MLP neurons of a small language model. Each row is named by its layer, matrix (up: input weights) and neuron, and shows model dimensions 32-287. Each number is 500 + 40 x the weight over its row's rms, rounded and kept within 0 to 999. Numbers have three digits each.
After each neuron's rows, "fires after" lists the tokens most often just before its 100 highest values on Wikipedia text that the model never trained on.

L2.up1063:499542485500524525486449464499453542531547530460534457525476582526467465497478519500543422583440477515526487490510427511523483520444529502592456442499449485432489535558498511534530479520508581485496480432486499508552518448553516464504403536471549560508416537493515513528477524468503446436487527455542431569524502476515621488544445532497442529523477465529551525534555495500512506468508474384487612547494525453500457477462553481500426454518439538532522566530535487495535502550494451508540480491501522522490540476517534464490538557495449509502522440448555521538525584467472429535541606493515539447526435536534510557497458452502562511522500535488488533463490482503488500436483472495477461579638492543480493520446472487539550528572499463515449519542524473456463494541509514
fires after: ",", " and", " the"

L4.up1187:526454559536552522506597545508481517450501452431480479512507544547522466471504561472435517506406450507410497470543554510443459473532511498482484538447507467526431420453487558472456435516503497480523494474509465511526467493504473497430457552434510522493531567467549498486432536465449463467468521486481466496514505494524516528553533474494582580494422567454510484473477508508497492522493515498494541415557503521491508460523486486487433507527533554465531524484406498525398521517478477456529496648543523540543526483586507507443609483552538446502416439536466562534455475466448444520520460411596462487518515543492533583469468450439562503438428537543534461419521495502524453498478455482499509489514519498470494499500544466534515573536550518498476546539495507407463576512525521
fires after: "\n", " the", " of", "==", " =="

L5.up1098:480525515500439473510492500504574479497517482461512525459476523537495521464473523519547495541449569493407450503477506468537517505406545564404459563514562504480526486593540494438426533473571433438494434598486418515459541508470469481493532492551481526470488544454531447474515507471497503529553515574473524534488457481513490552503480517559499458409515479502472481414505518543412475492483537470417459457497470474428519487517427501497472529588493495494540524462451507440483542511583508496452572483529447465501455507474484492491496468578534465444521563504517480552537522461437466520513585420534514487428529450520499465502505464478521444490553569506571577508487448478534480458559490518493510534485388548488503483519553535455515549521496528522556507497438483478515456466507522
fires after: " |", " 0", " "

L2.up989:482512476513522525550500476553513443453483519491477519488555520513512509469518534530466488514552501502517520501499490578449571508515531438492480532492453560542482471473520496498499460458458517463519569570525560507515443478501501485444579506444478517520537452436568537473419540512507524514534408490548530506455478509449542530552500496554436478431541508538476486606474541500458492442433543477451461509518512490557509471535506506469539512510490568562462451517507460477431518523484522520418435518570497540486504481465368515454527517529505491430493561478539475419514499552524470451485463531505485480449553427470548546480410523471477529517588445444436454491527503487535459526557488503523466492535498502494478509531496559447523594557479497445523532518499501395432519504562493
fires after: "\n", ":", ",", " \"", " a", " the"

L9.up1243:488475578462572464524525518515508508538496493548502522517477521486532461535524431533498484451547505564496507475544518494509454583516558541476418502465519597535442503505452449466430481494545514505468493485519567396398534504515459517385539506473482499468479508517463577521454486475538537559515510543491466484488561515498484520559510548510444543463529525467538509443524482513564512488464445523506482450506528568586539450512513516534497490459474569537417571473543547466495515541516539481513502475461534575408510449548435520526504552501479484482423476457442546467472434474478507571489475441462493457510470471528509503529565529477534501512465570501597585438469450527509481514516544470482502486515450525551382571460486487520540483560525475493439587509450479555508433538506504
fires after: "\n", " |", " 3"

L6.up920:447572510500419564534495457482542548506504423420525497510541494522521490501456494453548462498404491442479450492502493511476457530481481513520558528486519492519480452501547575489510450501444508513483526478526396506530482478532526505478545513492512469439498528541520470555534499440497502498525477486481474447514552491515406503483556481481489481574518578499485451569475481476530495491524477517484479539493563500561483471530514515439497440534545513429437450577473475479523526488424467514494406471469554536478587522423548499542516468540527562511464435476563508506484528463467534539595586558418520424590486489469494463397502568583497527473533510506534494516511534472509445510461468571527474482568437446510549461541481511614489479568467525546460477473523496510474544510501491
fires after: "\n", " (", " ", " by"

L2.up290:502501527452578430479446520568478573603491477541561537484483425469456444481499448398485426482473479545513464491586459511530537465501512436461527481488425532449481484533489533464570528552488568581486507527474551505505464490507489457536472460526560421533472531441536495421462555514420454532503444570544445435526511457464524499511488483494532585573487489458543514552552477531424511596524476512491476428478509429558545510509475459532488491490428524504489481462491549475472558551518497499516559513400563456449480467473462524522546541488416485453456519491515435451509543468491527487495491516440499510507428476489503524540518512492437424498528539566533510522483527501510501589482528487538517481500503508507547547515514520450488566530511472476514542500553487526394456493478467
fires after: " |", " 0", " —", " "

L4.up58:517537509548502460566507480487520452503530498443559470532343512525537496467465463449503598518475532447488501469502507496559440504534513513558479503513538507477441508478562477410539564488463524520513485507492374480592483470482474446510439531509501498540581537385529475491501505541518575464472554564515468506518485561482456530452496530506510550509435502528512495470522497435515450555517519475530494510493537506470515483474454572492537500435476528528485497497459531528479563553450555555465512516490475560468546485491526522471480524507561492573514446483510560483497539452486490528434430414531492440472443502518480498521561523478415411519524538487508473461555532479542492554447533421479529559483526484497543483478497474430503528492532456630482503474481498452495497436551541
fires after: " |", " Total", " L", " ", " the", " GF"

L4.up273:553494485566580445490456465559517506488529562533534488537536505459486449458532522446532540498514461481467428561462525469490548492528494480543478506527468521594487501553471536505506546432544482490495462473525483523507543583486475437526468513588563478468467520461520516492480468494527476501532503507483488476560593508462466504450479508434474436500445529497452528536485430503413449538450547463471471465554539459506586487477477468477488523515466480541565520531488519534519574561508522483510512450461505421481483495536439453528542474556460549510456481492525449485564424501436464564541428492513502563470494420517506465426513528485491481447491507532493506572540515554538502453494475538536492524530598457436548487520511521456493468542561387532450569438483470463546514541486433
fires after: " on", " in", " of", " +"

L9.up917:541466501521509543480515570464559523470439521459493505525559479465525481541478447462504509547513457530531485458509482491540512442460503556436525423514517476466494471426473437500541581497468478516510503493537512546483538492477531418457445490449536580471542486499486511470472431493561483560513513516497529496430495445490514578494425511511477506520425483491460523418546551477547499522517494482505474498502484554457573489491461491444490448519495566510560556532467438532518446484589510495476468539597524569490504561496521473508511532533545441493584400520487470516482479524523503425494509444485530490489516554500479493460458458484490469504545453473563495489512463467493414389493448513531545566514478539478533502532522554527394492392542525503561506540470491573337501484538490
fires after: "==", "===", " ==", " ===", " (", ","

L5.up1078:522511568454472457505427463510476515498496526493444513495552521541521504477511491490541482472504553502484451475502505473413558482593477468482482488548560504512478468481455486548522512554506469547524480491497491495503598552489487522533520469590490541616475497498463529513531406471522495502478484508552452510495472484501510510489508465537504533476397539463524460527495498539498457528446502456484482444472556528477569497598515554462485505513565443513460488473500503496541433573415512413520498539488543566498478473518554473492466513542537486567475469471449446423627510513482486566469426473532516520552516494449438447570529436425488512482472516512559468547452485493465493536468513473496486460493476481548510517447522425577483457503580606486519553460547453417507564525448517
fires after: "\n", " was", " of", "-", " is"

L6.up1043:525575537459510515472474505475456441460542528612465494514521468483484484542472464532498547565549535501470498530476542506459514551565459512485600475506521500457528498493444473449590522537494516480613507551449535511540533484467505449491483529484508488532536499530472523471466536377554471480480504460434597483483494461564505481547548535490437529515501473450437482547609535483523472539486519430497445480502609550490482455480496618481438476501494398425491510505451523462521481506481526477558545554489541501426455533505570532460508523448528520527493477489479456487541480455528492508428480513533515514507530443482458522495498532539437470467490433478506504549505569513440426478506494485512452493549513415519471452425541475482470469610445541568466524484488470499603513462494471
fires after: " |", " 1", "|", " song", "\n"

L5.up361:494529482491559569484479545466491503540506445452563538442500486462499489536496526488520568564521519492464509453472499493518503482476466566458465532456535497591461458569436428497573450455573534499433489485455478525526561544589497469476502458481524415538444465495541564561457518495472495519475490484444461517502513518500532506425537461536542394539457469499476413575405499546460538516557467488484546469507516489563453408433492584498482481528449459482427486558511502547482546524472523506517536530546453454515447589484546468573591495426511448500509476479505533551517452504415434528542475484506540532476513477560480485478534527449500566511476570474510499499533429551541451480490470529472466531481477425539476520525485468514523494478497469439470563543498464471463524527455454
fires after: " the", " 1", " 0", "|", " al", " The"

L4.up1182:445469548529549492533436537448571525522491534517477488465472474501541462501531476397478531514553452515563480493444497429493499472472579517433447507505498567485566526486582528473528547511487442433502490540553459523485468554557509460447496527557504488486536474502516531483488520520446472549540578460433459488538479472558488495472459460456498491526547456495543516561531473547463494570531497480615487490423509435464526526483461508502499472556572397430477503525480607461507539507486533518495488508503478430467543513483494502422490541492539460445504494440500487445532496500442569513539477558467577547510470480511521526409482523438418463470433472468516495505487489508503516534568559530434615476527523495494549565539570459464499539507484475469546504456515557529482409522469548
fires after: " a", ")", " ", " his", " |", " was"

L5.up876:533509542515525516472533429511468521481509538526425495562504499521489536504498517495503525510490537526525483584512526521575492442570529504452538421478476502540519474429491530457455406416488555484547525405580473519457434529501514473509537467494481544510514510493526493503527469530570526547551542527433464516483475532495468541513473473528470424466519479493475435495517485566506549519517529460573511506591482505463524517500488448550514484525490539489559594519433472456531498517528481568499512494453437484502525486471503455478460521520483507387478438497461516486404465498505491487399451501502513515507500496450459442489484508445499467497458485587520549519492498487479519502484499523506468488437464498527476528500565518474510420495467419549531393497484564460519491418512506
fires after: " |", " ", " Party", ")", "|"

L6.up330:478468462511525511531405552545473456518528501487504494516525545565552508493456458445498448504485496529540467478491517514441547556535555507480481491498520568509519510526493516529477567537511481539495561493439486451464508500454492446447561457526524515546521474487566538475534515417570475545580566463547481510487479463471514440603508493464474517475506517484483471548538598512454462475443547406439490463489557547530429435482465541458513459495510492464482551488511482388478432566463513525509454522514484499435461488529538458565510533482477541510481486565493527491558495560499501507458451567488455476467504519555529424586492487527509440625475496540498498477433466513427504555430534500468538515563503499539528509422464463539521524566494480555462492471473563488537493469517590
fires after: " of", " the", " is", " was", "'", " named"

L4.up721:504569473496473495508432528523507510573440526509501515450434555493537452460490490505476515489441514528456461511493561565513590498485470521481483581519503468498460478413501503523518550453444421502543481528427481426492451479477443446397545439509455434529557512491502531490470462543517443530503505460495384549463475543483577482509423582479552503518533562535492483566495471464511541496504514546575477498488518524475461408493443475496548530465476501484479470474542506486507483565460564464442513479522576463547483527539486589491514575578481505511434526540452524504460522494472475522516424505508511488488519457482425489518521526442470479384504493558483489512472503551480463444572503501521526516459500450495585470472514514490487490462462478526506495526495611551491538549498528
fires after: " one", " W", " two", " 2", " 1", "one"

L4.up589:461449455580497410565488564482471568549559483524492489513498455519484588525549478445526492491493477530517448507507527483439447495534521529422482507516451493514510462534541488480444555501595466474536521481528501550500501549510479484485468472551451434529532462531464530458500490436491455499516413515513447389532462492490520541525434537497519470537519537476451451399472486511467526502521486539459478435502504514475515469527496497466443544547578492428507524527533491515485447455563450461526466472553523465536372468529508485517483496570531433447516460566456504485429580458462514511506469494500432484527536548452478485501478481521503473442487496436562542472500468471550518480440474504480579507520506523543528490507549535562536572521534514462536490500545535504532454524424554
fires after: " |", ")", " Co"

L2.up713:543512586520538491521495459469501526458452554407471508471414464543471582451538490437476543479505467507547458513455530497573453436447541472467532452537499571450478503495544534519510516526404508528520445467492471469461447518576469472572571525526498568485471532495541511495482432508557485514483454519495529488589507517534456552487481404432487489449508489469514539460542537494420513516451530519466460475495515503479518548516467560548539457542489513466489524503558493491518544531573480460549501503483496535541516482487482480482476530460485524495448536497491533467488421522451504518524522571519501509493527471470566567566457458472468537484492464445513584470535484506509508558537447498514481503447551446534520513564523532475497541460569520466530462465507501465478452516505535
fires after: "\n", "-", "==="

L6.up1274:570513461513501408429532477547446502439511532493514400471499524454486553490468499496474465503543426487445513556505454484487432550481445479493540608512504470466424447485514509486474585521520505506570562524526476491465496488543511430490510518455505504515496502481546505548472547496491475495529495542436490512461514488496573502478555536539526507452485472532420470476536588516560488461478499472472466493510517502503490504491431549540473567438497528545502524493434450379494429491474507537511491499493414458460489420525464561502432517541533512482467587607496511499516539501478506547481463478478550479520512528574456503465467477455510455402517500462527505448540546558497596535498403499510457487519505504575485484487543446488489517529479465459536475492460554501569578455483526
fires after: "\n", " |", " GF", " GA", " re"

L6.up1117:540548531464451540520527484509543579431574431447492511536525519505531465544492550486485476499502486436524477509540473499510400488515525476504503542553499505501543509490560503527497517465563488491542541537512534588503450454538480521420566507465513529492468423478496489484448533460509532527509447446454521531389490520515531563470528535505549552551581474522455422501456508439469492476546499491553429570531521482449517526497521498461463431480538538485549519519482534394510516515517583458494473528496485532487504577487438474520540497423503469483486485491532587474456526592474509402583509545437496483537472496477456424468556521534435469543566427486553475537511526480513503469494507520541546494504470483532477471585456568531481545540466456405468533504530473457496491563444467
fires after: "\n", ".", " in", ",", " during"

L2.up360:557469548479509478477444482472493558458540525445459493473458456518499604483450549505528465472479476505561468480538518473469412497531468439498511452415565545499498482458443512466523558384531463467470477467531504468539514480478539518400501489507486535507458430440522507549506472491493536492474541451493442476466485444484567529554546464501530461474489459492528480484490515499473453492489527506473575462486506483542505518506478509431498514520526483499479486552495486531497593491428478475452469538418393484447583473529463592515522513537518452503583536537506506504533541493487486553489598508573532478611495580547497449565490503527453421518510535524497515518431474457527430551541485474509512530521517378560512460518509456429464492581540462596469487459472486540451445519510510
fires after: " the", " The", "The", " |"

L4.up1055:500581484541391442580526485550492483477437491476401575548550598514527517461509556502544512509480498534515520538496536580573503541445507540467502448572491483452467453502552485493561533359479479490519535540475460478482453458514486465505519531503454493492477461398502469460540430498505553427497464499476535479556488588463585484501519494520505531460497529489454500503485512445457497514560551519520534502460470497463480542453431512513474500452570467523555471532518463472461461441465558479563460568507510469422539453519537474495491613541481507460511561514490582429525504467420474534540524442599491395498471550505473473501490440458476513419553493534551496480553483518505512552485501509537496489507506519530561502511450514515449471526515520528515517521444516525468499540546451
fires after: " |", " Ref", " %", " the", ".", " under"

L2.up241:491489487453527524414483513510532497465493524594506469500501531557532482451524526604502457443506554504533417481531505473518525465492498542516516542542530512483427491465442489518465568465460524494532475477513458537501512544464480481490474488497552546454532398524482516532517535519536498468595486528547455486501606455488476488499463461454557453509484508544540552510505498492510458523411480469463444450470485495532498491511510517509547462453523463481481453563531454458487460560444448484560473438497521473468529412514491430459569537603532493472458538527545488543506460430490515493482501500507493503452444530478513458418548552509475427514542502485571505515462562448555544570515506535469593497528548486475550492569537532450506557501478502503497537505488510497473461531481548
fires after: " the", " of", " a", " in"

L2.up222:479610541591514498526499466467478405494506485460482448527472477538495488510486527479497535526495428488545457478512491436486559527516486582433498461529477470517499493482534523486551514457498469546528498419508491520490564458490471548489455517454544557546505451488490482553534479493499510546481511450490482440544422433390580539511524532493529503497442541472558435481514567460435482503528487500593475434533477507503419490544491448569430563501511496447479527436464519536532471567513519567482513554518492533566458465483576499456475471470469540517434507531505491496473469427495471503466495471502504562582563585516508519477437523587450485504503502465477471515540476497492496497522511514560458499388437547475562490488464534515397521629488458494549479550507496518437516464462494
fires after: " |", " 0", " 8", " 5"

L4.up739:423583532455481498444549540546485501452477497549535516489514520508508512543521484568542473465560466408570504508473522526387494534507457493427434464460412560446448422501503504540503486502410475495461527564526472531575532522507528517449516496564445448527475501460528471488520500585541540525510509474462476449495549502585568469480531507496516502507535496514490548538515462522458487469456484491487459523471534520492502487469523527504510524510485486519471513521452444544527454434508464479479509539514459524475503585584481442554458473502483499484491533530512417486454427500488398450499495463490427424518550532520534445521465469512512497518515369489472446507452536505504488545482500432501499515474535502500569563515555485443455552424517491509424542537519526573446523429467512
fires after: "==", "\n", " ==", " ===", ","

L5.up993:540507531553474487470490481415486524486454488452608542544472434560473465596476532509498467537619527520560474523432592561528495465554572527576528466507490506558489496583537460428504555522520510485446477492538526513471543513540474519515438476548473515476507575530516456453467486470426448512477526527519534479477484541458423503539498459442452482527509432423488519542521497605481482519427491497458543458475525471483507501471557482465494419496445495496536474495436445542458540523555472500445515531524446455500511521506521559446573489432511477521516457456552511529510473495499553512508525469432544491449519466506555559479506468437492446546487500478506522492481457525480445480423530485517479523510513483559481449576474438534492500552555499534492555473474499454544499498461518
fires after: " in", ",", " of", ":", " into"

L9.up952:533570573526437531517478522436463504488475497447521502496492480476551459489510481543497558496517557515547484499482428488426480492507516515511460507545517529542514459500558458502433530500457514559490464528492539464557524491483521482478548474490405521505449462437527499530435463480489472620482527478523514446603505472431508484530482416512429530550481466475539470532543469462501512582514463526468431465452518417572518594525499479516506456516544433460443486497479464457550428497509540528511513574497557478507535475523519551500529515517486543463471517465510458499448441553520487439506509451515514480584530578552565512556473500497490484487507409537518539511571549449507545479526430547449549466491455469494576471534516489500387522549571403492443500551479478569450500525384605
fires after: " |", "."

L5.up1254:470552563446582504459436491461501498496523396460465462497546538520553492537523520565526439494497437436492533428460488463456465501526529527492488523566474602572460447439498514487523503507472539482451526501564474519527512523494467511501538453544478530433506502446513509505441527514534528543554535494481483531500496593493537510496557505495460478528518517518508473494532527504437487549510610508475503520457490474434512515524500518489472519482531455451443574519486498517500477551496545554481400495561518567469541462431454572575551456514532555541476460495388521419445499577498500454503491432471415501510469549521503485482556538579484505534498469497496526509553585470545492471502488432544493516490493509535517532527597375486415546510471426491488523588415462516467501480458547
fires after: ".", ").", "\n", "\"."

L5.up224:518537529519537404472473519493537564519505433504439588492484474493481511496533525526498491485480461547501361554508495465526511492516515463483495522489502474419544511504526469505455479473472491514479519568574543538527421475466522460410527570582475461447478550493532534495463495493500453465459474531424436462486437464436447464414454554576518505403530525570551483468497555529489505529555477552464524484466467516476519559538466458494392549496484488467483510453493527438451459495484526523499540462544497414487520545523546515494466536519567482458506471511442487510432478530518467524469462431503494445522533545447528484498489501460487486428507523515477486542508511589555558487549486481534609509493485530516485460480519510490493517521562539623472472512468521487460449499421585
fires after: " |", " 0", " 1", " 2"

L2.up298:485499467511411456497454528510502513527466500509551495492523461506498487509485422511486475482524482542490451498516497487442452523538543469423445490473588492481531520580504515458552516492398469483576525453461542478509461528490506537453523520525545476574456543513534501441472507538461567459517520524549484491504507518528568509500522550538504550463493509550523489599525491494483395554486488436591512523414532433500459439549513463541526507511508475470441521483447529479448414559479468401531564495495551482500469516514510420531554467527460525437516487469463471443487479454487521527500505512490532515619479489463505521473461497512505497448509569455428459510510556592523482494542494539533473525437509467541537488524559452524527576551523481472458556484524472475508512583534441
fires after: " |", " 0", " 1", " 5", " "

L6.up273:555531531524474480471446516500516561542487491498503460520449532529483506508460484535502505487542502495530513496468521477459556517485433518474445548529545450510515483422511540437427472560539468511475551505512483521480482533447451447548520533485476493481479476483580516519562511579445530598465447506523452495488505528517527480505527562520568614544456485471500419600445562507428442509497519524471520474490545492452542496519513442537499480462540467491474515465553427461484407481517427493566481513543457568502474498595548514474429433450453572539414419457541528525485509470558455482470407533499539544441527511520481512593511518454491481534543519599501492528518490528522513493488564448475477495455517539503557466443492408499519542540486454513554548538528500447528505505514499
fires after: " of", " in", " one", " the"

L4.up170:590511454508507516540479543498513504449520513549493467512520534585534478429534542509457449439495545510438417518507493483479538516485533555473483468506510509568480465472521550416514510459422529541514482473575542419519497500477479547515490500531513520496578564407579446500479467580482457511524608578452540498550451508567500503482478478494455491466484507427501467513495544515450548501481530520547496472534515481471468482595507550503553471541524512452503513501453482523448500511551550501508474570509472439521440482514475519535450549489554483491473591453530484500540515480499501532448483501505493501547503470427515496470478464461516498514448536515518476514567421455537440474509414595506423514468477502539500529480503474493485506467591521528570459547539504461458498516535558
fires after: " the", " his", " her", "s"

L4.up785:475478513417559536481548522505451429457538468479535480531486472419559465443546578505509540525465447484460498503508502532543556478468430508519497487531448542531436517494460535490420484460485513429527524442513453487488529552539505521534508525480502440488543534545462471484547489565513503485519579512467507470592512512492479581462458502526525494462479495522577496504446508460488540445515485500473521562501546495435494530467520616517478499518549469484450455563534540459483611522521500453457539455448457562455597521557422506494515458485496499504567474549440519460502421555509549426518511518578484369505564462507504487550450490491481515591508470495532513460464551430520483545478516438437561469523483502438538475515508450499479480508470511483477552537520519540577542460466461
fires after: " On", "On", " on"

L5.up1259:493564471506438539516460528545575513543454437527479514494573563489547454497464537553514444528441558479527470529493549539549468537461537464474503530511460519440494461484461461492506489589421488441410514450490457527486535472480496507500526564506533527509513530476499497540451508545533524497464515490528449569500511465471479517467540515457484525427546509492522373494490563484536468559447566491411505525525456506470572440456543450527512434510604539481530584463564477392486517562543507437496468422424563536417524558556443445549538513552458547484507508378442503506491475501491532485494483521513469473482381510484548529527533535476494472470550480483490451472484511575452521462555456532567426495574504460430497478532489511602518524560501459537543567526514436501509471518488536
fires after: "\n", " as", " the", " known"

L4.up14:462497527410513533554525494460576474474500477542509465491393474490476499529545539485544515493509516528530477475416583492560450514549579471503458498514526525532466496528523523435516480487500485495503527490488503508490495495481458446516525517546515472525622447472505535481471548523541527516473527508508419497468488490480483521466477426467567513546468500520499541454516477433490529456527455457546472503549521512459448491507524454496541621552453491491530458577568491557477546570486526425529516431461536537493508541522540434450528437491414488473505556556485505476595473504513499493470437460494528490503513556476462537541530529582470495539442583444487474565455536460551473513501522528445528450542546504474418477533551514441450523443588494465533559504521526539470482406466533
fires after: " on", "On", " June", " August", "'"

L5.up962:461504625520530517537540452497478581537551552513496481487518433489509521566557422491518477515539537595445450427459488446507486478517536560537635598499475533539463494492591448475526562509442432479545547497434544550479487534484541465540562479491492507447475514455541519545440491471555464513505526509457515479492543535430545489483495446466467534540491431485453486522508519542430501451476443502480436496463495475531467511502462493540462536544480411450514528494570510481501465463501489445506497504526479491484529492475505540525508555480507435535456495535486485504565453508446510559497530416478474503532463475460544522537503411501530427540463436503579510507426524505517483476422459534548555530532456465378542484586558496534503471491524499547485479497496547523466473571531557
fires after: " of", " was", " by", " ", " a", " as"

L6.up109:479503508615536509461509437462507425540495536427460470516525461493484498529451463539450494483473462475462437513484500533511481472541529605525487508464533419567526554550564488420479527497499465487516531533476526463525505499491484452502492446555530496524563542417515504520462548567487516519481510598439497491508478441486551520468448485425537494446479517504468479536499532562461550507525556450519448415482500514540552472458545465473463478460467505551493487528484469465526524508464507513595463501481497633478427479526562490496567507489537502418517458472544516523486438422535583497472422481550517498516475485440534509522437544453529594509529525494465495507510521465491488544453467541454530527528547505499422514507545465537486532474555457528480482419467411461473478499480530
fires after: " the", "===", " to", " Gu", " |"

L4.up495:506501558480455491517621520531515568472483425492387531525508547485493540531548504414532485600590476510491486521475539488497514481464497488429459588517527433488410478497504458544535465522458469541567454520434440544531521514533537501476570513493524468567497513526526541451509499482469516450461469531495448495532479469537552448491466510518529505521490504476465522471509441466462524461496519482533458584484556507447498535461483562420497493447471535389461455520548524431448522440506454493507495466520535482478542582489533567548470482515435454471525443446465537468485503489499516462490483549530417537508523514454497515530541519477492448531578495480467531562504514469421471492561481500516559474532522458469545544491472475468492468513524470486471510514467553493492534441494479
fires after: " Year", " Candidate", " directed", " GD", " Rank"

L2.up659:547462576486486498518437540440485467522467509535527432501434472454540462501505468503460536532513526546497500491537490500478476449562414535463509487473479517534511421519485503487510583536517489521468462517493549508503475542468512580445535534522485483495502537496518612502580523540468465517513532529560460508524422543549516560478459441535494463535513451500490425541451506497507571552558474497538454508423500482491537519496566519483469496560498495498495427428530408463450448522492569510496516502524482515490529510511457526499545470460475497476451547471439565464418463511499475512483555527518503544569539364521526564507538494512490460553456458490526513426478529554527454441512357519546493481441499455498473522594537529532442474493516512470533539466499502497548528512556538
fires after: " —", " 0", " |", " 4", " "

L5.up278:423541499571530489590479412434548595544486463559528500521422470523577493562479521519488507540496495551473457547476503500490463503515509520508520471487517539422543529563486470449448484478504545542416473510526508496523512495489544465472457521465492451455472588506548427584518504503514479478531519486478521471433485503543414465559483420529476528515585508528520436451510491555450503474542449512394522513462508480537488506509518505481541520571497451493510540480542549478447478493464488507499530495505445469522427458426506518477574455437487533433450473521481494501473496463413469489475488475453584573477575455578528538493502533520469508485481522523478505511474504543589527523485518511547517448508451548457568498445455443461547478427535537527536554531563531550507462489525560
fires after: " |", " 1", " 2", " 3", " 0", " 9"

L9.up1123:558459497516549527561519480507500413485507526563485527585511501501456503444479631540513486433500505496535464584484560451436531494525501469490543445523484515422598474478472498552533465466498477491384479462512469469541532446569530468518529511445521475407546518426499479440531520557491480559492524525497527542534529470470539468488466530608479481456490551563519506629436510414497480477504523484556464415490531506553480452498516456481497506433533452551565495539479514481497551570483491519478501542476475497539537457515422516481563465489487573442498497477423512447478506564502535511507468440450513487499538569575496507517550494465520478483539462435512541529498505522482486493506485555451494487510489509522484452429527552497508512457519479501573424472461490461540490465508486
fires after: " |", ":", " the", " 3", " at"

L5.up123:513407491486491557475538471525502521476541490499508568542526510529530440494503479467477483538562549492491482441453568569482495516430530496557409522532484517491572537536491542434548465563446548536460543442469413464476471492371415498400471470553504489529514526475495484539456505499510614490458495492445524521540542481508459580498556473546476524471431487566526532456600524460478439566479470549532494472524551504456540502448536505479517569491529482501488518474574492493422524526516563491490516496481565527536592538444488536482416503557501480440474584514497514465509541519534499420487450511511476556462561543486420490618470516568510456504436524489530524523445505526459455465483534497496475458485487494500535591485539472489566462470458506526490528524461577457617455447488471
fires after: " ", " L", " Rank", " %", " GA", " Year"

L6.up977:537500479559561526487495501452498461539524509474504528540519527457483485543480533518482515517522523489509450500468521448469485424508447521549506473509483526531482457460521540478441438448504502469470572465562512428524457459489499546469552479440466463439525485421611549467522522550530479581422557518567501458532519488518472470518525419483494492520450600469476444477495475486497524570527461492506647513482473583525467557535473454545477506571436477477509512511430502465511518501468533439509519508486525532564458497514465445482583511502544476510480512498505497504499473422460476458540447473442463489549478512496480472504502620476552512475487596592539455414489467556577449501534466509477476522470383536524480477461475489552562474461514455511524572466503552533460438480480530
fires after: " the", " |", " and"

L5.up503:462483533510480527568539565483509525477503478466549534503530504499549497535516491476467577522506483433509508479475536522537455545512599522501463518443574492510541453457505514546567491469483538540531472489481389451507506505619428545486549549476467500451440513486513478510491496498459567526502436500559424494541520505507402556495534543493476496544478513503503478412521523494520485531509573451477440499575476515503502519529554498491444360571508538523517495502481549457502551546495535468486448445591575475489480533486473464449496456517511460507459527479486505463511527519422463466546448457568506544479437539480523482440544550491491521496533502454494512512487517455516382509583492474534418538520451472471493557586440445457525496448501494483479492561509483519492445526502531
fires after: "\n", " votes", " ", " ==", " Pos", "==="

L2.up30:469521565486492469475497518536555543462523537468491466545487462576478501472581465485539494528433503456527449426546551568542484472514556417457485459453458476426559544492497494533539518435503518469490519439510570525509533454505511515548510544518492526519440503498467486419509490532621452527439520516457504487512488523517466563512502503501523517541486479478510538515497529483546464448511495577544535536451505447513511560508484522501515494475513550433458458521559450579577540461495488430483493517483481524507526501482506471489545497501529519542545471459481432504463528517430533535528519489521492554492458539510513467456488462431412482493378417515498478496462489459513493502524502453521496586478505516498502475553471500492481438415448555561492484489522460556484514501499486
fires after: ",", " was", " were", " ("

L6.up105:527521472494459538508570492489556553450444478485478578518498538437535584505516538564505541472563481476497479474447480495503414510486480509525500488525509481541508527428483529500485508505474515458517522490499467451507515604422527460506484528525492465510522523475550500522487535512518480501555523525537484564545544505535496571464434515453485467488487481461514492484521476504532501519508524487540417477514541564527529539448525468498435473517453586414508491491470465490521477532473564520513472525463447516465474511528423444585459512516490462423450550603556416609549530517489499499495501379595550498507499574529529469473532565490503502479517480500571486605463509455466449480498444506534461498512484575471545511533490508503487422470575530464476490488503492543514479533468485
fires after: "===", "\n", " ===", "==", " =="